config.toml
n_head = 15
norm_eps = 1e-06
positions = "learned+rope"
bias = "none"
init_std_o = 0.00346
init_std_down = 0.00258
optimizer = "muon"
batch_tokens = [131072, 262144]
MLP neurons of a small language model. Each row is named by its layer, matrix (gate and up: input weights) and neuron, and shows model dimensions 490-553. Each number is 200 + 40 x the weight over its row's rms, rounded and kept within 0 to 999. A neuron's up and down rows have the sign that makes its largest values positive.
A block is one neuron, or neurons of one layer that tend to fire together. After each block is what it responds to, as a language model described it from the Wikipedia text at the highest values.

L9.gate7,289,167,222,224,155,185,242,214,202,236,219,135,219,276,215,199,202,222,168,234,231,202,209,272,180,265,226,224,164,158,188,248,167,234,224,203,176,156,210,210,239,247,277,154,139,166,217,272,216,233,166,200,157,139,306,173,131,214,206,193,235,169,193,214
L9.up7,215,100,190,193,228,171,177,200,170,254,257,148,258,257,215,199,230,252,268,203,132,209,140,191,211,137,232,166,160,248,180,172,175,271,187,241,244,215,180,256,210,244,228,222,179,200,168,169,243,213,294,161,219,198,225,140,177,193,215,220,227,113,151,235
L9.gate100,156,211,242,173,167,254,170,145,217,228,211,224,232,184,218,202,204,181,228,180,272,282,103,172,106,162,200,161,290,154,223,114,254,262,123,249,209,170,172,158,241,205,202,177,133,131,192,203,205,175,197,245,153,237,228,242,209,179,261,179,280,251,150,195
L9.up100,165,256,162,193,205,190,214,285,206,253,215,195,212,247,223,269,165,183,187,230,288,209,116,192,228,170,173,200,233,131,132,159,184,213,146,227,137,163,206,230,213,190,227,181,191,177,189,232,159,216,146,166,201,181,130,154,196,267,212,223,222,156,189,228
L9.gate116,256,234,190,199,168,183,218,116,147,239,249,215,152,210,224,257,228,141,181,253,266,140,249,199,217,188,213,187,210,254,178,268,212,238,233,191,219,231,169,180,183,159,193,188,194,238,152,211,157,203,170,186,172,213,231,162,244,165,136,169,238,173,175,228
L9.up116,197,225,205,179,165,183,136,248,208,226,182,205,236,161,183,239,310,232,141,222,160,205,163,190,217,166,252,199,161,180,213,163,149,237,188,225,145,247,177,246,265,184,214,239,202,189,188,132,183,213,197,218,180,186,156,166,262,177,180,200,171,214,202,202
L9.gate254,245,160,211,178,204,223,208,97,211,196,180,257,253,171,201,126,165,219,209,238,214,223,211,200,253,190,236,210,282,132,181,188,302,217,177,225,153,253,162,154,177,259,248,146,185,232,254,193,244,148,299,177,298,172,237,183,201,189,203,225,140,223,203,220
L9.up254,176,153,284,199,211,284,209,147,196,175,135,197,154,247,203,232,192,165,207,185,224,265,257,211,229,266,130,188,263,225,208,220,230,176,152,155,155,179,242,249,233,213,210,228,137,261,203,229,253,193,169,222,243,216,214,196,199,123,231,199,227,169,197,207
L9.gate449,202,147,132,180,116,168,198,182,158,189,199,161,235,157,219,197,155,221,197,215,235,144,294,234,211,211,208,194,195,185,177,278,181,195,194,218,233,178,290,243,162,170,256,261,197,232,194,225,141,166,130,305,256,220,256,182,55,262,196,182,214,192,246,206
L9.up449,254,213,203,178,127,199,174,162,144,260,117,146,233,186,255,226,175,134,209,272,211,194,258,234,225,204,279,207,159,263,102,269,145,222,110,224,225,246,184,236,275,188,211,247,217,218,186,212,171,137,190,229,226,222,236,166,204,199,175,160,213,257,189,267
L9.gate623,219,186,140,226,183,171,216,238,200,200,185,166,160,168,242,237,141,145,244,207,232,194,174,214,172,197,290,212,154,209,240,213,227,128,188,234,155,235,194,140,200,216,222,190,215,226,166,222,218,230,229,243,175,193,245,172,111,201,178,226,127,248,183,185
L9.up623,227,213,224,211,164,173,202,184,165,215,253,161,288,187,214,243,161,192,239,148,145,179,169,206,184,186,212,178,170,232,239,242,197,280,207,185,190,182,228,237,134,233,152,197,162,218,131,228,219,171,184,160,219,188,225,192,216,211,239,219,200,217,179,220
L9.gate681,148,165,168,254,155,170,178,205,229,178,161,251,236,179,212,239,212,147,197,240,222,225,212,152,228,253,215,201,199,218,266,146,280,177,212,223,225,226,229,196,248,193,216,209,254,185,180,210,84,192,256,183,190,230,192,210,271,180,183,252,221,175,191,164
L9.up681,119,222,136,144,171,188,261,158,181,263,218,244,141,241,156,263,160,215,234,209,198,187,245,149,164,239,239,168,196,252,227,204,172,182,250,194,146,156,180,128,223,131,188,214,211,287,210,272,219,213,175,243,217,173,256,213,190,173,187,177,197,254,195,176
L9.gate838,214,127,280,194,199,162,134,171,188,144,283,214,185,159,127,174,184,196,189,223,232,162,208,157,194,137,229,255,234,223,136,168,89,237,138,217,152,246,237,238,160,228,216,198,213,223,190,178,182,110,176,191,185,192,177,161,209,281,208,227,231,92,245,234
L9.up838,189,189,282,116,189,138,135,202,154,148,249,110,172,175,137,189,226,157,139,135,134,216,203,198,135,154,161,202,184,168,104,213,140,200,168,165,133,261,162,190,186,169,248,159,206,206,242,190,146,219,185,211,272,194,214,143,204,179,178,215,240,176,264,147
L9.gate877,269,226,159,195,266,222,207,232,255,130,244,189,150,316,211,155,225,147,215,238,225,291,187,233,169,241,166,216,186,219,168,253,239,140,223,257,195,256,300,189,198,248,190,220,231,171,278,162,189,160,237,230,170,243,163,248,196,156,176,95,116,174,185,193
L9.up877,218,236,247,210,162,251,260,210,245,239,206,170,239,180,253,171,221,218,229,169,161,267,168,234,208,247,285,230,185,281,138,222,120,189,147,233,271,218,192,188,172,231,245,245,224,248,211,170,171,221,184,216,203,247,155,248,243,135,231,214,98,224,184,165
L9.gate986,169,221,238,199,250,249,248,253,237,231,274,160,232,130,218,199,191,155,179,189,132,156,262,202,183,150,240,227,189,214,210,288,181,300,268,214,134,219,179,269,197,214,203,230,229,235,223,233,156,202,152,138,196,243,113,183,206,180,167,176,190,161,201,195
L9.up986,111,241,223,175,219,212,191,219,271,244,248,119,194,190,248,193,214,162,293,210,236,153,185,188,140,207,265,230,260,222,213,214,222,196,258,196,136,205,220,145,189,223,219,177,272,197,228,254,177,218,196,235,237,211,265,219,167,130,208,272,173,224,192,216
L9.gate1000,158,140,208,149,153,189,204,223,223,209,192,123,224,164,209,263,208,135,235,233,240,197,246,196,169,206,139,207,156,247,126,267,163,251,166,270,201,213,184,182,251,218,220,202,142,156,133,248,193,157,211,186,300,136,261,276,220,102,161,244,265,116,271,224
L9.up1000,205,193,224,191,171,230,162,233,223,163,212,231,203,136,226,221,180,169,213,153,244,76,214,180,189,208,229,291,202,217,226,160,201,186,142,238,196,241,145,198,121,243,187,204,252,225,144,230,202,206,221,269,167,199,175,245,143,195,110,212,169,175,166,164
L9.gate1135,197,211,198,231,255,247,168,245,246,143,202,174,190,240,163,190,250,265,195,209,232,206,184,174,171,229,167,264,132,242,156,204,177,176,146,242,202,262,232,267,132,280,153,259,189,166,196,155,190,213,163,207,238,208,125,211,204,163,139,206,221,212,212,185
L9.up1135,245,201,204,229,169,217,190,177,149,227,180,226,183,212,169,221,216,176,185,239,184,208,207,228,188,242,180,173,151,208,191,165,209,231,200,189,188,228,161,208,198,171,176,218,206,168,209,204,220,187,181,218,246,159,211,170,174,162,259,152,205,162,199,155
L9.gate1327,225,193,145,203,182,242,233,224,218,190,221,167,177,230,164,187,274,186,277,151,95,251,136,125,243,237,241,214,184,203,166,198,229,154,198,184,153,184,193,207,145,246,91,207,175,183,262,165,244,296,273,190,192,237,204,216,230,198,246,163,130,176,254,247
L9.up1327,233,236,134,145,222,129,166,196,228,150,189,167,181,221,188,245,148,214,172,205,236,129,265,153,124,155,224,208,201,211,214,280,159,253,237,203,234,231,196,212,66,186,178,236,186,137,164,195,219,262,233,253,187,234,181,177,154,183,183,174,172,292,197,164
L9.gate1501,239,223,216,222,225,230,261,243,177,198,218,238,206,220,190,257,221,270,182,262,153,146,233,225,183,200,192,178,198,231,175,200,163,245,261,273,186,286,157,222,183,140,225,151,131,178,233,177,221,245,259,162,199,185,127,234,236,183,230,147,215,187,151,155
L9.up1501,135,171,215,217,211,242,193,195,231,297,208,153,178,168,196,198,279,157,152,236,188,239,154,88,167,169,199,242,147,202,204,254,211,296,206,232,200,273,191,192,201,194,218,176,200,133,172,185,147,280,153,258,216,177,235,171,108,154,259,116,243,229,226,182
L9.gate1581,214,204,177,208,154,212,169,114,283,199,253,200,203,195,166,214,202,243,191,231,189,204,257,115,156,150,187,122,193,123,134,241,185,134,229,240,261,156,161,170,146,228,173,232,219,178,198,178,192,222,192,97,261,199,138,149,217,201,209,216,273,231,198,159
L9.up1581,192,165,255,191,233,194,279,126,237,288,283,228,216,211,164,231,200,127,232,196,230,210,244,125,206,243,169,159,222,151,197,158,189,183,243,225,170,112,130,218,210,164,196,297,229,164,305,212,185,209,294,139,249,237,230,194,174,176,201,126,202,210,200,209
L9.gate1698,166,181,146,233,202,206,113,221,149,191,182,212,229,215,246,194,215,184,150,218,183,204,212,138,229,214,172,225,253,200,200,271,301,247,147,261,207,148,210,271,203,164,200,213,141,222,205,154,195,203,139,156,247,116,170,195,173,181,207,124,303,241,190,213
L9.up1698,195,178,145,211,249,231,235,145,266,185,221,172,213,200,205,184,226,248,212,224,222,193,181,205,215,236,216,188,161,162,232,196,168,174,172,162,179,160,227,168,220,221,243,244,197,200,171,239,217,216,192,113,149,171,282,169,233,226,212,218,268,187,224,267
Responds to: Capitalized single-letter first pieces of personal names in cast lists, squads and tables, as in I(brahimli), X(iannian), Iwao, plus middle initials like David A.

L9.gate140,244,143,146,206,158,184,175,196,264,182,181,175,181,259,204,149,238,190,262,110,305,214,212,210,201,224,239,222,132,213,279,158,182,203,224,195,162,186,137,140,190,238,167,277,196,279,131,219,165,156,164,210,207,201,240,184,135,199,194,251,218,256,227,138
L9.up140,263,232,200,291,131,217,215,180,206,267,159,196,206,113,179,216,141,191,147,170,188,123,225,201,170,191,196,161,199,178,232,195,195,200,161,188,230,249,187,156,205,176,200,138,192,161,187,210,220,173,206,216,224,110,165,261,215,213,216,140,234,208,201,209
L9.gate388,197,192,238,186,120,235,315,135,95,194,122,172,248,200,231,155,182,177,196,176,215,239,245,217,223,195,184,112,177,190,193,167,193,177,160,181,228,208,166,191,197,171,123,211,194,222,250,163,185,193,211,209,204,179,143,231,195,192,158,254,234,169,216,160
L9.up388,201,192,230,194,208,198,175,199,220,247,158,194,151,227,184,261,194,283,174,140,158,212,184,158,165,140,203,180,218,205,208,223,228,223,233,236,197,186,146,201,185,133,218,226,224,218,225,209,148,176,247,204,218,257,208,155,214,157,182,192,220,248,268,111
L9.gate513,230,153,198,171,239,251,261,267,283,156,235,160,156,142,280,203,247,263,181,164,162,223,148,167,212,179,160,166,272,184,302,279,80,195,174,202,181,178,235,193,194,203,278,265,163,178,271,280,140,245,194,201,181,191,209,205,152,241,88,153,193,165,187,207
L9.up513,184,233,204,261,190,285,265,182,221,313,172,179,255,250,221,193,206,240,259,284,239,147,109,170,206,184,206,200,156,214,262,240,153,162,173,261,204,228,116,227,209,228,204,241,169,219,163,245,276,216,244,255,189,162,244,208,155,192,150,193,267,178,228,147
L9.gate580,190,214,213,275,192,214,255,165,234,185,159,285,226,231,200,232,169,229,235,186,292,222,159,209,223,201,172,159,171,193,173,196,208,205,214,220,208,277,154,182,216,234,233,167,220,184,98,214,171,198,206,181,220,219,248,215,245,197,141,200,197,224,243,166
L9.up580,188,134,262,255,227,182,254,226,193,190,121,161,170,287,163,220,253,124,134,202,260,187,228,160,255,123,193,227,190,236,264,211,184,197,213,230,144,259,207,247,171,178,169,215,223,233,231,184,199,143,138,148,281,186,273,199,173,156,171,200,163,180,248,197
L9.gate626,172,141,163,155,235,161,136,223,207,213,208,185,227,126,201,247,201,184,203,218,230,246,210,138,196,199,186,277,177,160,230,198,240,217,230,257,188,202,147,148,142,188,256,209,257,152,154,148,232,236,243,225,218,214,204,238,170,198,233,257,168,229,213,143
L9.up626,231,212,184,241,222,260,232,200,197,233,185,161,179,161,196,175,189,278,177,190,272,182,261,254,125,209,195,174,216,134,297,204,124,210,222,240,218,189,202,128,162,159,216,220,228,210,181,133,179,143,284,195,193,212,130,236,199,168,180,137,223,209,162,127
L9.gate640,193,241,225,236,128,227,233,279,293,150,199,160,224,179,180,207,252,305,201,203,201,153,157,194,172,207,208,198,178,196,208,220,187,218,176,301,189,250,189,183,198,215,195,240,188,213,180,232,160,180,171,270,86,215,160,204,139,202,157,202,147,191,206,233
L9.up640,251,154,229,270,162,201,221,193,213,223,130,218,134,229,186,185,157,187,198,216,244,157,167,205,166,230,218,164,169,191,213,155,162,247,212,185,164,175,221,237,204,262,174,226,283,178,223,219,114,213,174,167,194,241,147,143,240,190,171,229,152,168,212,217
L9.gate831,157,140,228,123,139,233,176,142,228,193,109,185,189,202,208,215,248,291,147,142,239,165,202,154,215,181,227,190,218,228,270,176,249,195,159,307,166,167,180,181,236,147,266,150,227,210,289,149,197,199,289,216,177,303,216,171,252,269,209,253,124,312,248,197
L9.up831,98,154,158,196,162,217,181,242,262,250,237,134,169,205,185,197,208,200,219,169,178,167,212,177,195,255,162,178,261,195,189,196,198,152,206,280,244,142,163,216,259,253,159,211,201,182,236,215,210,258,189,117,195,174,157,214,225,222,177,225,206,250,217,224
L9.gate885,213,286,216,190,136,236,241,196,120,223,198,164,210,199,224,199,215,149,242,253,194,201,155,159,128,256,113,213,189,216,228,264,217,138,223,207,210,209,201,202,248,178,265,192,216,174,194,199,239,134,223,206,264,217,236,227,195,207,164,195,251,151,240,176
L9.up885,272,165,153,172,99,79,209,222,215,130,236,190,263,266,150,259,229,210,188,242,215,167,237,153,187,204,196,257,143,169,199,188,126,181,200,217,182,184,140,208,175,182,239,206,257,249,150,207,180,206,255,156,227,146,222,261,251,234,137,184,163,202,207,211
L9.gate908,228,228,162,210,158,235,248,278,160,228,199,165,229,141,176,209,204,243,169,187,168,255,194,152,189,191,248,173,264,254,212,232,179,212,229,222,200,211,141,171,205,253,222,248,204,205,191,217,195,156,272,197,169,152,218,154,161,169,135,219,201,267,166,173
L9.up908,167,239,209,162,84,247,157,162,185,186,217,228,229,229,162,113,170,204,142,174,143,205,162,218,214,130,142,155,255,195,219,188,140,171,110,176,157,202,164,198,242,231,207,228,217,213,211,129,146,213,236,114,254,179,208,166,235,216,99,162,200,153,197,200
L9.gate947,159,214,203,241,213,257,218,234,305,171,176,192,278,240,174,172,211,185,211,221,242,206,220,144,232,143,167,214,164,227,166,176,168,183,205,165,182,245,170,190,193,156,156,172,204,192,217,116,205,244,209,266,236,188,203,283,184,124,226,243,156,248,153,264
L9.up947,243,198,175,221,135,176,158,201,221,182,165,136,129,232,237,223,246,164,201,171,203,240,218,218,158,199,192,192,236,255,185,219,279,119,168,174,186,159,246,205,175,221,252,189,204,191,227,167,164,132,226,197,169,166,231,173,226,238,184,195,207,304,184,223
L9.gate1191,219,198,223,196,210,241,174,192,162,222,188,198,189,213,234,152,183,182,236,138,229,158,238,239,154,211,204,212,223,204,231,249,166,176,162,181,145,216,233,178,176,200,187,180,202,124,120,151,219,229,204,186,192,253,217,262,187,210,196,220,216,235,174,184
L9.up1191,202,209,192,225,191,228,190,208,192,246,155,214,269,155,170,185,216,183,203,171,232,181,216,272,267,203,222,84,137,257,198,168,188,143,185,182,149,123,205,125,204,178,211,202,275,178,189,185,223,195,236,168,222,112,198,231,230,229,215,233,280,141,255,245
L9.gate1235,234,208,170,254,219,232,273,227,222,156,146,155,199,203,227,169,295,263,177,255,250,188,158,150,136,244,171,144,177,259,278,177,191,225,217,306,121,198,137,153,240,140,197,121,189,263,174,213,188,247,102,209,227,260,199,262,199,225,161,190,182,157,219,216
L9.up1235,245,219,176,208,168,181,187,236,159,143,149,265,185,197,167,199,179,137,164,215,222,218,138,237,239,213,223,249,184,191,128,194,222,192,140,185,254,227,260,200,182,148,268,184,196,158,219,198,247,232,191,146,183,200,149,130,198,174,186,158,185,202,136,159
L9.gate1293,174,239,227,196,176,197,194,179,299,225,158,249,173,188,193,272,266,286,199,171,149,88,182,147,173,228,164,177,265,170,195,179,169,126,170,176,156,161,175,181,182,226,121,243,123,193,221,231,250,221,141,176,180,155,168,226,183,284,165,180,91,183,161,213
L9.up1293,114,222,190,173,162,217,91,206,207,199,89,124,223,168,193,242,196,171,198,117,229,124,263,252,229,199,168,226,188,126,180,174,144,151,146,236,153,207,277,183,212,182,161,191,167,269,246,208,165,205,156,183,269,243,153,201,207,197,165,222,242,151,219,205
L9.gate1298,164,190,166,155,186,263,187,257,162,236,257,169,195,211,252,185,211,215,229,219,162,231,185,245,264,194,233,179,220,225,237,193,207,110,188,289,128,190,193,177,275,217,150,136,165,194,223,283,231,222,209,135,178,248,193,194,274,229,183,135,178,171,160,168
L9.up1298,190,186,94,168,233,166,218,157,151,279,301,298,242,227,179,204,177,160,249,143,170,230,195,168,196,198,164,217,188,192,191,170,203,190,171,301,190,180,161,226,178,204,208,304,164,223,221,122,260,228,280,217,211,166,163,275,308,190,294,143,191,220,212,261
L9.gate1356,174,215,92,172,125,142,193,260,245,157,223,217,207,210,260,169,155,220,203,197,242,184,186,226,183,216,234,191,212,199,189,174,162,185,206,165,159,286,143,154,193,224,161,186,156,245,174,182,179,242,140,188,191,175,231,212,245,245,234,218,157,239,182,240
L9.up1356,145,285,202,209,123,175,118,175,176,197,162,215,228,246,267,276,174,165,290,244,189,248,205,110,182,191,221,227,180,199,307,171,208,145,161,207,143,181,222,177,215,235,224,258,246,189,230,167,298,224,241,202,169,205,107,242,266,242,187,218,216,174,218,181
L9.gate1514,161,208,277,152,167,205,148,168,187,128,185,214,212,162,233,235,210,205,211,169,159,246,162,188,185,226,202,121,163,171,218,214,224,233,195,190,212,227,108,192,195,150,172,243,279,179,136,224,149,159,161,131,150,207,155,247,204,193,222,167,164,213,235,187
L9.up1514,166,137,204,172,171,204,159,182,169,176,208,143,281,129,239,220,220,213,180,196,205,242,167,196,222,197,236,212,216,216,150,178,254,184,147,171,202,246,182,145,168,134,197,269,176,222,136,202,171,202,192,266,177,151,212,234,206,150,157,258,202,216,188,204
Responds to: The last subword piece completing a split word, strongest for adjectives of character or mood (prot-ective, na-ive, errat-ic), weaker for verbs (inter-act, sh-unted).

L5.gate581,218,214,169,211,101,236,248,211,259,217,204,209,192,169,159,237,161,168,196,203,148,200,189,234,206,181,260,181,184,255,173,172,285,183,154,255,209,192,166,158,217,198,186,131,157,265,202,153,212,186,235,214,204,133,179,130,175,114,169,273,322,170,195,183
L5.up581,208,235,204,217,163,224,165,115,240,210,216,124,172,143,209,154,182,222,272,172,152,120,165,242,220,217,251,165,199,203,165,252,199,262,207,149,229,327,213,172,176,182,149,197,132,173,197,209,182,193,135,267,217,153,192,171,176,167,244,195,166,243,238,233
L5.gate999,167,189,196,179,269,252,238,182,203,218,255,152,211,215,249,190,220,206,159,159,168,277,203,197,175,179,226,203,223,240,140,169,169,212,230,213,250,179,194,183,212,161,91,186,240,211,191,165,141,237,129,216,195,214,202,198,236,161,145,131,217,196,176,260
L5.up999,158,187,186,153,239,254,169,224,206,190,246,168,161,209,205,169,279,264,212,239,199,296,259,199,125,239,187,155,265,225,166,171,201,205,141,232,267,166,108,228,184,157,175,166,228,180,260,157,207,205,109,201,180,272,167,177,182,232,231,220,155,188,153,161
L5.gate1214,259,188,233,240,235,186,174,96,248,204,200,233,255,192,108,135,128,193,216,177,172,208,202,228,232,284,201,254,219,270,157,252,218,216,217,202,151,242,285,155,173,166,246,205,197,176,185,153,217,113,148,153,221,167,263,108,235,262,225,254,159,130,151,155
L5.up1214,174,139,165,224,181,182,270,201,234,214,219,241,226,181,266,232,203,239,164,202,120,176,163,140,243,317,318,216,208,173,94,273,259,232,208,184,183,186,119,216,193,202,166,197,217,185,149,185,213,141,285,207,243,144,198,223,209,173,142,206,157,262,145,204
L5.gate1713,192,197,135,191,206,271,196,210,242,227,217,213,171,120,112,179,139,182,228,237,252,185,272,143,195,128,123,200,183,223,234,164,201,271,163,212,227,250,154,250,201,129,139,238,204,222,234,124,230,196,183,184,123,184,207,219,203,270,155,208,208,122,177,262
L5.up1713,229,221,196,142,149,198,198,207,232,171,205,208,197,182,229,180,261,117,185,265,134,201,171,251,185,167,270,206,220,220,251,183,204,148,259,208,182,164,155,194,263,214,154,161,175,168,188,158,229,195,226,132,216,238,190,247,263,211,197,170,304,174,175,210
Responds to: The first-person I opening a quotation ("I was in Nashville", "I therefore concluded"), and word-initial fragments, often capital I, starting names and codes in tables and lists (IL, INA, IA, Ionescu).

L7.gate1119,194,200,157,165,212,284,212,175,243,226,186,149,180,163,186,215,292,235,186,239,147,235,188,210,217,242,153,135,271,183,215,209,216,187,276,259,183,221,151,194,199,296,223,235,159,183,152,120,164,183,93,191,175,205,221,232,218,234,189,156,213,229,228,185
L7.up1119,196,238,178,212,143,257,178,200,151,248,184,279,191,186,233,217,181,215,221,241,191,167,172,272,212,211,247,220,202,173,217,242,245,186,194,223,135,214,234,208,224,212,189,263,247,217,170,198,183,188,191,182,195,217,211,191,330,205,132,174,199,179,156,154
Responds to: Adjective endings or words that complete a modifier before a noun, usually after "a", such as intellig-ent, simpl-istic, better, admir-able.

L5.gate442,176,259,150,221,218,256,143,160,163,236,266,197,183,240,195,152,139,219,209,221,215,192,266,209,253,196,193,175,224,217,137,225,165,102,232,171,144,204,151,185,189,181,221,211,140,226,287,229,193,134,184,164,234,197,223,210,217,152,237,187,201,188,264,213
L5.up442,224,183,191,208,252,208,198,245,165,226,185,199,233,274,274,206,203,241,205,192,198,212,202,205,252,193,270,195,155,249,222,152,209,176,228,209,254,253,183,168,186,222,221,126,208,210,191,181,195,158,234,160,153,165,198,220,277,196,255,216,187,180,218,161
L5.gate878,243,175,113,274,162,188,296,207,226,226,114,178,242,218,180,214,227,215,267,204,145,173,158,250,182,190,142,174,170,199,209,148,218,217,162,195,175,251,223,172,221,191,248,175,149,216,233,167,125,174,201,171,245,229,165,234,201,124,209,203,285,155,140,235
L5.up878,207,142,103,259,179,237,194,202,183,172,205,194,221,221,202,224,202,212,161,237,150,151,159,228,240,173,199,183,195,239,219,140,230,194,208,237,221,292,167,196,116,191,179,234,169,206,194,140,254,215,147,257,231,168,203,138,200,191,260,239,211,182,235,212
L5.gate1557,173,214,233,158,172,182,187,233,156,225,214,177,214,220,195,202,212,241,282,274,157,183,182,148,275,151,236,226,180,184,164,168,247,213,187,178,188,219,142,172,224,201,199,200,159,144,217,217,169,240,201,175,259,192,179,168,286,114,176,208,193,195,174,190
L5.up1557,192,194,186,242,226,226,262,215,202,180,272,147,182,222,137,232,233,198,233,280,201,258,183,184,191,174,194,153,135,208,239,176,142,209,233,158,338,205,117,247,239,222,152,230,211,159,258,194,212,126,225,178,203,162,152,173,165,160,159,199,167,205,195,200
L5.gate1636,183,123,147,199,195,182,199,228,195,201,237,194,200,177,184,194,163,212,223,208,194,147,153,233,179,201,211,154,188,285,257,260,275,182,171,249,122,254,194,211,177,186,269,263,221,219,212,101,225,230,276,231,157,180,172,240,190,248,239,180,132,221,188,269
L5.up1636,218,205,205,256,253,215,195,241,160,229,149,239,162,322,130,162,236,252,213,118,273,140,221,181,219,275,211,162,208,238,200,184,179,184,167,180,175,193,153,118,196,186,193,214,190,189,243,199,191,187,146,167,229,210,181,225,211,210,203,176,156,105,185,234
Responds to: Final pieces completing adjectives or compound modifiers such as monumental, incisive, three-story, plus final digits of numbers in tables.